{
  "hidden_size": 256,
  "head_dim": 64,
  "vocab_size": 8192,
  "hidden_act": "swiglu",
  "rope_theta": 10000.0,
  "rope_fraction": 1.0,
  "qk_norm": false,
  "bias": "none",
  "tie_word_embeddings": false,
  "lr_mult_qkv": 0.4,
  "lr_mult_up": 0.635,
  "beta2": 0.98,
  "decay_fraction": 0.789,
  "final_lr_fraction": 0.1,
  "max_steps": 9787
}
MLP neurons of a small language model. Each row is named by its layer, matrix (down: output weights) and neuron, and shows model dimensions 0-255. Each number is 128 + 24 x the weight over its row's rms, rounded and kept within 0 to 255. Numbers have three digits each. A neuron's up and down rows have the sign that makes its largest values positive.
Before each neuron's rows, "raises" lists the tokens whose logits its output raises most directly, leaving later layers aside.

raises: "iful", "ial", "ient", "itar", "iate"
L8.down901:163118160171098126111139142110088142104109132157120089131142106084101075097139135144109146093148162128167101162138097153150125117120084146141131116149115096132114126146101161097113116168139080128121107120141105120158115130119122140177119099141107162124095125097145146132123127130134088104152153116129131146114138142110159136155091145129102132147105154110135105168083094141120121116121137098082141114158179137141139123175122117141142135133157176112172111107117119115143148163116125123132112152093145155130116123152150102118139111150096107074123133095077141082112084143156162148118082094146120148157161155144089110149103119128136097142087104116139147106161150107115119119112129102145108129111112128162137150155080098124097113143151137059062135114124124138140165117087156

raises: "=", "|", "While", "During", "In"
L7.down655:129106121111161168142142084145122083133111129154114170139098145114148123094094177129145129144144154143159134131071117130137114142123118095106097116149098117104167117126147129177103145143176141166167120107108122132111157120115140115120126120142153139114149109152158101159110131148162099139155114112110105133137112134127142119179160088102114148136159118134130143137126121127141155141118154141118125112135074101140110127134158135138106126154116105159095121127130100126124133130107130133121120111146141150165127119130136102141113152159114102129116139142164115119123131142129098075136133132121140134144134120092149118114120109162085086122119155136092154164128114149111115136155125158135138154136144147137126166131021091124110139141118115255116120125128120105106080140086136

raises: "s", "es", ".", "-", "e"
L3.down653:112122169117118105097125162141131122119175125096101155125074168167145164153116122106120123108140135093143132164171155148168123076135138133130128114141095118127148136125125126095151138172131153117147143123136141106102117119134141141093106083136144137098119105114135168122111130134156129086114090091114120135120136140112123137106122130091110177099097146110134126137137115134111148190116149122125144121126108125166140151117133176128092127149122122096118136126122128116133121113080128129107128126162130118091136112149133126122149114110140147151119140122153129175118168147140104157148078134112146109156106134134135132137166155079117121120143114094122178138143131129135114131143172117153131160108160139135116088100132141118128061132155116255118111153124100141124182129101168

raises: "=", "See", " Source", " See", "ms"
L6.down69:153117125128116169105134169146102095108142120132100138079145156122123103121124113129131148168124166151149129136077113163126122120106131119125117151114099143093131125166131146155111119144125122092147142121159107157128137105115103144127131162100185145147142089161113121123128127149099145105137118148108123120124122128125140115136151147178150100062135148142153117111104146158103112110144095126144116104167132125122121149116122104184121145156137133163149114106117102132111132124073102115144138144131116087149138125152162075123141143139103147120141128147070123109130151160136108060142147139146154119180099148112101112105138105134139100092098125144112148138137102116139154118100157118164136150105157123163133156124112115111137097144105139255124114114109105113138138112163126

raises: "s", "cles", "pur", "rial", "so"
L8.down459:100128115139144138146169076142088108142132132080143092140132118177155153135138133098147072116123157120091125103134163138120190156105135093156125123138129139140134126112139119141088138093144151105165152124157162170115133139116133108169158144113137082103141079099118097131106126100120136117129113104065135154123149124137137137167122132145122156145134173124133158121155053105112162120127141132174141084165086144121114102160121099136142121117145130131153115150105152140153133111132097122132098161117165144074135100120105122115160106127131142161139094129104180128091127140094150123163131102112135108106137157113134136164138135119092120116084094095100124158159104144143107162092142096122153117148146112136133151187168132122072118115127099135088092118129145110109115142112113

raises: " singles", " tournament", " Singles", " game", " championship"
L7.down969:129120166144106088101091107128128142074116171125132119104132144114112133099132092141117150134125137136120107151118185091137142136172160079128143103111123100170152087138098124095111121133104122161137131132128118118137132093156092117148139152126117102109129136148141085178172092101145155141136107161103151122113110133130096130099129138106132128147082075109108139135086134107156108106136131133116106105104088151143131141124151105153162128104119138113121145134147119068094121127109101184143128121164164159121119115117148117100138095152116145101112118144125129111136154134133140127117120126152112115118121079148112124122096128143137137125162144179130081125129144096167168124138099116143132149142112140080124099074107124134106108098059107212162146163148107126167165179149141

raises: "e", ",", "a", "'", "-"
L7.down134:103140150130129085151101144141177125098086123148145116128142206133098133112118098165088146130132104087112144123129143140142124127116151123119125158121112176162072157116095139139156137150133105129075134117146115121103137119115162131132105121092130138108164158106131100111144117123125123102081104102148157148156148155102136168116127174085078142102150094133131107139139118153117119110105153140110117147135156143133127097113160171117122138159137137126091139127136107111084161146101128101175160120128124109093109176151172126156145139096112096141141134120174093126109131117113111148123085128106176146127112136091152086181147101106100104153139117142099129141134115149124113120170160117079153135129147106149171131108140157076143126113113146082146105125101072142143128132156156

raises: "ashi", "long", " Singh", "shi", " Dh"
L8.down26:139157106098153137155047147097098106130099084110094141095134158143091152110107095135141118134095146119119117109130191152110123136149172135136092101101120118124106101083130098162132098109154108153141085164152141163095141095121120148137163158156134121122132125156163114155114118105089148123154160152113136117142153162145153094142131148127111136126110163140108114106122134064073148132100118116142124129121138094107123134130133100127118137121092103179139160139155151112142131133134135102128111106162141114189145109184150155099083128129125100136118154168108144088098145173112114170159128172110147134106093125114132134127137128122133106108085120139117197189114150129133128143103121119124139092131161137167142152158151123109143141152118128120144148109122117139097124115114092

raises: "ist", "ume", "ists", "unn", "isted"
L6.down560:126136120116134142115126149143112149145158150120109111148118128126131115135118141139157149116109101099150192105100114092057159113120142146090126131090122117141119141129121177152136093122107104144163129132103137117087119145155175112130093132112129116125107191110101116186113121109154140101100140133141142090132113151149123121149089127103099130116097150183119139124105103117101127105135150177162120153125130117142125192127113133120104154136101186150108097138137186125107125081168103111109122119113110161139137111151200132136130145067131108145121111146094102089119120124129124100147166144116136127137166108155112123131119145118140120120092117147152115098105112126106143118139080121148125132166122139117162138103151109085100134118114114063135100094100055126119137164159148

raises: "|", "\"", "According", "On", "The"
L5.down509:112137112139142135132150141135116089115127116136095153154069122103133135128111122128107096144120131124167168125130118112118083140125109135122119117116112107092122144115139133150100146120136097120141125102095110120130138135102144128114131139134152142141146122147116121128117133131116151150172166139112125133157122143126140094122156103127119096097145138152151152133115134115147108115161155133118136127128066113113125114139145118126115118135111123134111146153139111130136121108103130133142123135128147140130118122117162087108111182128123124129124115110129116102122110165137113133162164132142141171102124139102133126125128135137117103134122152130101132171148126134104103128127141154143131141131156137117127148112017115136149132112115097255138106134116120119152074158130128

raises: " film", " comic", " starring", " films", " titled"
L6.down592:125105158111127089129090096132156088126143151122071098130125135101166126119125157140129154145107096168116101171128167139120135105130107143134150144153163100112103162134132135098086101114156118130133081146123086143176150127141139162144126119127138099157119146126107143153120117155139162135067127146112114137132144120115162121106146122061128105148135110118136148158132124134104098118138125105175080138138089151096101121146166127106133102139104151136141138128126126131112135106136168158135115102118107133144122152095130079117117148073099078119118088152166198134106159123169132137104098124099110153141128065105111127107201151139136118124127147138134102124090133132131179137086140155137129129116118142155105171137113115128109129119136099174090139155150136175140114169151130

raises: "s", ":", " and", "p", "ag"
L7.down51:149116115148122061117133144126147121098140119120101137141086169191146148116094118135117165117095134177130144079113115117143098147143170136157136123145122131174123159159128112131126146131083148115089144121084120159119092153108141181126147101105159091105125095123130161093099101117143128172111107124106151100172162128099138107126121131118135104112146122131146116125149104113147142137139134133169123136174127138084143164124132142160111124110150096131110150113134108138137121141154093130171107125146127156113115139142137071147080124109154160139142128161120143158151124122146131135206111130119105141156101102107110104109118139126115105095104121157078125172168125136121121136137153115129111142122152116079176175091099132169138141115078129164126109119082087161159166130135139

raises: "\n", "\n\n", "  ", "\n ", "\n   "
L3.down568:114128147135144112088112176148134155132121129158101141074150105125133067133128101091122115090085167091132119152177067127137120199139118118103089083105128102107142151100160155164137146116169107108144128136131136121119154145113119160142144124127137182134122129122125109129102141129150114140112136138102117126176160186128141110079109134153119164125116194147141114160122152082100108118113141144112140131133148089145133159155142122150095173118146117133153133139061150126104124150078148119163099127144122110178153132116100119127140144123107118096111137154159152097102074102074153111142134099116165159116092133112136138134133113131152128119141086131115144146130138123149126105099117154134155132120131137122107146111128138129137094099095114157166142102181136151154116099122132

raises: "'", ",", "-", "s", "."
L3.down92:126117105130147145136117177129105148156133130122132127120170122118107156148079142140078176126120139133068121114115128115166136116089150105145119116158145119135155155122110131142134090133154118140105128114126127157139098077131156179152091121097160149102159144134134058140153092116124084123145126133097119144142146115153140162108138092154118140099089155133086139119130144133110102094154132138152076157116146173110102148091119153118125158136172122162126122138145101154137160153109141143124103153138121154140118106119172095143115111089124111160093090112165149108144136106141107091134088134076139085116161113119115137128157150140094096146153109139115141124139127148138149156118155180163119088126133160127064141102108162128127125153139090197116135112115143119126148119122177

raises: ",", ".", " (", ":", "s"
L3.down879:115107191137115135124139143145151129135128119109096142092150129147127123126093130146088108129130174125103112131119157115132136089169153138173152144113112140129135116138106161146157119148122134123086118153119113103119105119108142138160123111117128122136131111130072147162112107088157136125145066129100099129138140171129158126117086161135136118100119120144113125096115127122111143163146110165113093102168108142109143112107136139117114097124172115116109133123145116087139145140114126069154122140167089110153132122143132093151162169102142134158119120137143118116166095098112091109166083116139114122155122121146111127097099084107167146150168148130094164108135104162154126155112199144126151087114109110142132182099126121132163136103108127236085114125147091146149151108123119

raises: " singles", " scoring", " scored", " tournament", " champions"
L3.down743:128109132134098106123118084119081168107147170110162106118145080131109110076123091115148113123115145100113114104110133108132147154215154122147142113096123102147131085124089121103119144118109134127143140112114125148122119110161084078110135149113131124138152120117147095158166112128154166190130111129123100118121111119136089121114130141129153116133102099100109107152080134139180091105113124133103117086089076127161130123123136146156142104093136117124116137107125114092123077124135110188139155132146152133111125098062138118128166104130102131098093122119100114128127151139134130128130104144134131119095110098172138116128135126157115137147132155137116147090151100139172137119113121109123116132165125110082141111063128109092122147108085111184190139159168117120129152138143140

raises: "  ", "\n", " —", "\n\n", " Preceded"
L3.down1018:092103127147143101144116084114171177161109146143160156069135141110116102148130107107117112104102124131116149168152147124169145161154128111136115113118162172102121102128144152127142159124123143116120157116102123055108146134070140117097115116115098086109102149165119089136140117110177126149109129100112128123127133163164100120117117113143136156139141128175116090129154112123127112145118126108116155134127158131128133132155147101116130114159141114105118156106133160179116125169065156101109110117138142144157151152131119144156111141099130083090074166141117132132148101086150132138150127147158156097125119133141174158115157090122169137124172136113155085126141135100145142099115116151106082164123118119123126114124104162160118134131111114194101108136166113157179131153140087

raises: "ic", "er", "y", "ist", "ed"
L3.down511:111123105142160121150134091168115145130107130133112084164175110078117122111095104125122144085091099126129108118139147147149164092117154157168147177114088114143153168153140150125126123127150139098142122110135124133094114119126142124084139129095116134151152188135101096104128136116112146131151127120127108114138116107075085139142101124125124109088093108103087123157128135129100091132126145159119093129129119134156104099091131145153151113140146095164095126115148112136178127153127144131147146118123144097115143117116129141148143141054113083121119159127136146128122162112121113127128144157133142167140135120122123130149137128161132148160126159168130155102138123191127107141108161166140112107151125121089194105083075114129135114129132132236120171135114137114163116118135100

raises: "\n", "\n\n", "  ", " as", " from"
L3.down878:096109099122150093119148151159154169139122117112146128079136162123103139143136085093123142117116150120156137156124089117125144160161110149116119095118122144112119184125116165120116139158123096100104143103105157087079146133120113149129125117118126113156128168165094117123138134115121123127114117129113138123156165169131160107125141151098123129090124131153140087158166122126132102150141159103136129151142114140122120121144138096149166126153129118128164150151142163174080097133081156135129109119164084125190138160121120167104068112151105131148143112137143140139126100114121159100130160111104160137176101131120132147125152141125159081099157155164101082108093082099119169104096122130101097134122135107080077141113097134106146119112111122108086158175171135174146117136148120

raises: "ird", "uts", "ry", "uge", "ur"
L8.down96:133124137131138096095093099128108126186120163122096100117112134117152094120139133110115112136117116145150110145136122151157138115132119126099109093129143145163126106143156051151175118122137108159098079142122147144138097116128140159161100144148135139153146097103171160112124149126186079109107137123154172161147151132055134117134147131097128113161130114136147098117114147154129110084136121107160138152087143131117134144139171098137145144165114128161150140141148135115156168107171076122116139126179140109124144123108117147151142127138168099155106127107137135136151141091137139163175158104099104115166143135126115149141168156152118158168099159131083154107115147137112177126118162127126102112148149153142150115062084133160096117161157128140110118111133157145139146162156121

raises: "umn", "rian", "⁄", "gers", "ger"
L8.down43:142155111137097088177134129127143136115128152134138132149129136096155144183114171107141162129093141151123062116113122155125100093135123093132138112152136106092139069126163160061097158136144123123116125119122129146121132097167123125135098101166190148123108137112102163145149129152100134165126156149146153101155130087099078092129151146109170151146111112120153166118113143108129182096161154141103136107152140155120112117157099153148143093148120117108117165108069126122134162125121135113174091109171163140126078133132100103140147112109140174135129149115137128094127113113078145158134118154108133145104170159129145128100135141127121157135109173159114139120132127152165170125159136095163117146148120113151128135146155156104133150132116142133101133150109139120095151138177140

raises: "-", ".", ",", " (", "\n"
L7.down781:091137117112125117111119119166128156176132146126075152080136152158120142108092149130082142057067132135101118167137119139157141130102126127136067144150117201115129154153130162142120107127127147115146144096112174137148126109130130157089106098109152148097150140114094081124145079096129146103094091103104137174168108159091143104101093115138109116103146098130133105140135127101147135149156138152172129165136109137068138135146135149131127140132126136129119163128162117127114151162158119139130107103140106134124110137155122129102120153110123070168140141122129116142163098135108127151117116065115188126132127108078136144128140126107146099112160138173074141152124132162152129111156131119127148138103133147110127135130076150126154109106137148166130167140139112130138149134135131

raises: "=", "-", ",", " and", " in"
L7.down523:115133112122112140141134124140120103137131135127110141099115133112121129108117128123120128138129133120154132126107127116121113113140121112136106117107138127116145138150130119183099129133115111115137128126120127134118133121109141138122133143138156136164144122153110109134128125144116121127138162147100130134164128142125157116101181137118121114134135119152133143137123127121148142111126152121136121115110072112109114128139152143137126124147131127134106139142115105129117135134129115131135142125130127148116133151137134109142130153142111128145117154122127108129123118129131107100145139135119139136123143128079148113144147131147119081130125123141080139165138108142123134134166139152135127131133163139113124136105000117143153147117107110255148129137096146124129109163116165

raises: "After", "During", "According", "When", "On"
L5.down779:129144113117126120109131108137131116100125140113095134132103111116094121173113101094132120138134142130173134123079127121156092125108102116071128128095142102072092131131149112168109151145131133118170131148112093114107148140097141158112126153148137124134141100137101133125119131122130146150159130137110105139169138144140120111142156117137103114100160122144115117127150095121120132143169144133135145120097065144075109122157125131168088125132105107132101140134128112107154133115122111087121118103148142142160103141115141091130105172123150135152117136130120125157111089145155118118158152133115134153090114130082162160123103109148121097132106137124128154172127126111144107136139147162171110130106140167071114153111074098144150141128131102255127121119129116130115119147109142

raises: "'", ".", ",", "-", " and"
L3.down523:115149128105112136110121155179132142123174157123109116146103095135118123098108133136105124125129105145118116149095162147124149071121159117182101127152104095117124134157108128129169134148166112122131119095131164125127055114129149130114137114127109138126138090108124122142112088125097098124149100103094132137138135108100134117158135121143110096135094109144118131136133096122155158107156178101126142141130123147119110136105110175124124120114150135109141152152143145096121087174115147151140133153152107080138111140080145158158152157087111116154101108141148109118113113106132111167147109093104165154123140130128121128101095112100138108142153109121131145155139106142137140142161102142117130097162140160087129135146163162118119083129141172255125120151094154174124141115149161

raises: " ships", " sail", " nav", " vessel", " mission"
L5.down892:100178123117109153126118097125136141124106097140119116162110125133172115145157134154102154154151064120149174158088103102136143119108118118133158129134139120112146098137166132133098200109150117103111135138152132122109129110098126125127110116127130107147131102122146133141131158124104125107157132094166157113108156177125107129122086139139075133109157135095135087149125129144097150083130132119146157127061128079173088144066087134122136152139146154114086110127154097126167150152095135067119152139128125142166108182150080131126150122168122084137119111134130138180085169132090128128122127122109134138142128148131141111112119170139146082110162158109106135126167129101126138150138118096131149142158157108117125122160107108120140128140174119164135122123132116088128116161174109

raises: ",", "-", ".", " and", " ("
L6.down414:131115124106157159096113145149118155158169141156103100081124145126116131136113159115096130120138122112124119106099089138153169093143121081115105107138107134108112172119111115172149129159113118128122121125114148105108124109130127109100122116153168134146140153149133102146106111097129108126101093148129132116102107135145146119079133110154116147115117119095167109099137130144132157102133121118134132105120143195112114138114140148123096140163143127125141095179124103140111109115110138132149110128134128132115130165129138133161133122114102133140106132119160106104145123116108112120135120132083130145156099118093140133132141116121141099155125101143130151158088113142166113135115147166144129095110164127087120132094058138074125095085122176255150145136137132117127134135118154

raises: ",", " (", " |", ":", " of"
L3.down486:119161158112116137160111154143118116128151144082165144135138135167144130119144119151092153161140120125137092118121101129143130124124165127171150190098118117128105158101084118154138129136163089120090098111114165098138143162160139134097127111112102101074143124164107127130102094134116121119095130126127112116149100136133161107105100111116145148136095130072127126121108140121103159084166121116115159118106144133121098142114160156134097160074183096117181110186129126132104113144131120122112135116119113118134121142093111134157170109124103144150131123135135118116130120101143104133152135105125146168124117130075150112113150125120122111135080147143149176099119111143147127136123129092100111105126134084142152112138097122085161099127109146255106141143148128140143126100122107

raises: " and", ".", ",", "-", " was"
L3.down508:086099116115130077105125159132154130137133158128139119114139147109109154151120126132143102169118148113095112124116119135114133121133135149121093074128081098090130122110108176124163111168123109164130136099096127100089138128110123129112149155112195133121132133155142120151097104115126135106121137107115151142170155114186155121117111128151132131098125120119128112120103150151129125143131169089153120133110129138130101114089140133134107131138119102107134095131156128161118107084082154103160114149158144122131123130121141155151136172153129133119130086120172101136130086087119122155128120084088154134176118163087141122171160139125137108167103110137161133134106088158133140152125134173128150096133127123097109142136070119087139128137153096224114161115161154194129171111156139

raises: "o", "-", "s", "t", ","
L7.down975:087120140126101139138123148143139102148144147151099171170067136174107111134130100146108144103115103127124133106097117134162126119098142088129148153182103163138145133161128129155133127164110125157096160094167140106095153104156154150100114118102154131140114154133097118112120109124120136152112128111120117153143130142131162114134096135145125147118170126097088147085109098113097128173115129135116083126135177114102117086112167141158140129161122110116098188125121155135130136141144118099145091130129114101121171170131112116100160163104079131161112138139103088149163137131092136139141138120111110134157164118075115170146129130128157144144125124137121121129112111138141140165116153162098145149184144120151135130067071160128168108107077142143130127133114078175135140170137147

raises: ":", ",", " (", "-", "\n\n"
L7.down889:096118126100108146148151155133136103138135073102123164163104147148145100156118117111121125175146165114120117110145119145183091121121129122103167183133126144089096152118118128192152127120129137138094172111113108115109155101133183140124125145143129116053139117147116122083102107102134145149138140128103147138133139167141128130110142116143126157109129140112146109099097103145099136132133095113101134170143133135129127098110157170115096146133202110081128117133119154115124141140099082108144158122141087168166088150110102127188107134138160152166103124135151084108101119123097122169178119114143118157117115131103164108155139089105112080143110104137163126152107130111155120126130143122113100091138139085142154121112122147105170118080121152146131145129126130142110153127101166

raises: "sen", "son", "a", "ette", "i"
L3.down975:119114150134146133154143177176153141114147139120121090167158159097124139132113143128115131129146108098098119133108123122155165126167131142152120149113108162144136111120141111127126161131119115156108079087126147114139139118149171130146108106128152121126115156104110128120115137167179128101128058126104101184119107135171167143145147120156150144150151129133137134138118148122143149149096096105160146128138140122092088123141151145109147130111131109121075106124124110090114154136116166125077100138137115129139168153095136129103103149135101109184127114102132104130125128142098114183061125126118128102118125134113087152140149094087094146090109104156127159126121127136166113163104140158156136148144153138150096124106121096119144135152099142254150148153118138156132121151116130

raises: "-", ",", ".", "e", "a"
L7.down935:077121125118126119154131139153142137169141112139106166136124156174097144113082122133099134115145160122106126110101148133158126125101147126179136141151118181105112181176104107163135138131108126157120161098135146093121125121132141179107145096143164146113124171124100106138150111075138148101130134108077110144145132120111173108131138135095105129130141118105106131083131109122118119107121145135169108123159135123098135137127160154120124132148118120093128158117132107135080137144111132112163130128128119120072111135147107142140176182102121079129162145154149109135124140144100095161150102129105160105120150162098144088144118124107118125120121074151128130191160088166177102152138152150107128087158143123135148145097098150142172134082087133162137120171116088132130148158127173

raises: "Gls", "Species", "ista", "Sources", " Motorsports"
L3.down485:143110130119128153112120088105123118053149147143166123149154109140125120128109107155099105145138078172118161173122128126083080134165138130092092163111155096141144152098129099118127091158092135113128105117119102148147186097168171144169098135147149154143080172167178085114088125119123125124161109147132148081146141151129113106157111141113112147105104094103132147133101148148106114087134115154142107138130158154114126111130125136141094114111187133141107134140141164117145118133161112179134137132130120154106107120147088094178101156128112105161126110123102153082101117149123104112117153152129103132104106119126126138132157109149118147117099158161120169112157154153135129123084116146071125154144126102128115135090140098126141128133142151138173152163150114096131135104125118

raises: " ships", " sail", " Naval", " aircraft", " vessel"
L3.down929:081186108138130157124117130163080134064116132114087119121114128140096136127158151127123131078127123107189121082133147111125158142110127131121137123204131131131146120173135116145137181125103124095138162135124091073136109129115147133099093083133141147145121131113125155111174177121076148125160106120131158146097124130124113086116084100101108190118149164126123112115137115099172118076147135116070130145087157135159077157128126139097119138123162127097094151104136133114165113159124108088151133142122141109144119154143095111138111106146102123114145115091125154156128139092101131115155156120112145081136114145090164145129121127132140146113137136139105138125108125130129145151114097107125112154147142098078112094136135142127135132134094104138113173147106128135099086148112133

raises: "-", "um", "g", "s", "w"
L7.down252:129121153127125133131106137154122120126129113089150078132076150149110147115116103132098176069119105157111138132130095143168169091091120079147109075131165130115093137136156148177181112089147160157119162112106120146096092139127143158146128131150124139122166151126082137144127136117166173112125074143093095153158085142111135098150166120134123123085117150086118101121112104112127107106142173136135108132173120165109140119140124165124135145136111114113135106107167143179091117181151131095135144102144102129132096133108157121135136129107111166146092156165140109103118117145108118144114107142113139143169125113136091160129136177140122133128116125141109142147138111152140133130173123138105151099118174139112144127116085125115112103079106124173148150099100154142100148160137107

raises: "h", "us", "hi", "ry", "ic"
L6.down817:097126154160164128085169145101079120119151100131127126151153170110105110150140166141167109121126112144085146135166108151109093071133143141113124102133095138144097139112131086105166109141109137093114101111125118156128124125165135140129133100117162123166152183133104113139107137123117104109130130127143118155167141141117162129165115172162131144140096156140112127137115152145121160130128085151120135116142136146145120123119129192141138178161112131148115145135094130199110117151165122105075123166092141102094128119112118125157124153143103099118151135171115075106137116117100134134100128166138176117179153164095101110099136123109132155157121148143081158190131126117153117114099149100141150140126106099127117112148093160088124125152109113118117168099117100093154116150119116

raises: "s", "-", "e", "i", "."
L7.down691:093135143126089098129118139160079085144114117170093093144084129202128147121109128128124150099076124146111167103127085151149137152108128147140098102155135144139100118151148143154148102163091157138137140130119156111114105144136146152119150096127164114127092172156084073136129127100149175116115096102107164187160159129129153099134130149117109145129100127113137103102138115119126140118137135152148134080153129103099152119095125127152109151147140116136108107093148130152162105135096105106139096139146112132098124107136117134100112125117099125153136140137092144101182140146124148149125090106142112122114120094100109126183093110108155081139154145149083108122159107158179156106165137152131127092136154102094130187126150136127124106135095144128103135132112145131128180134102096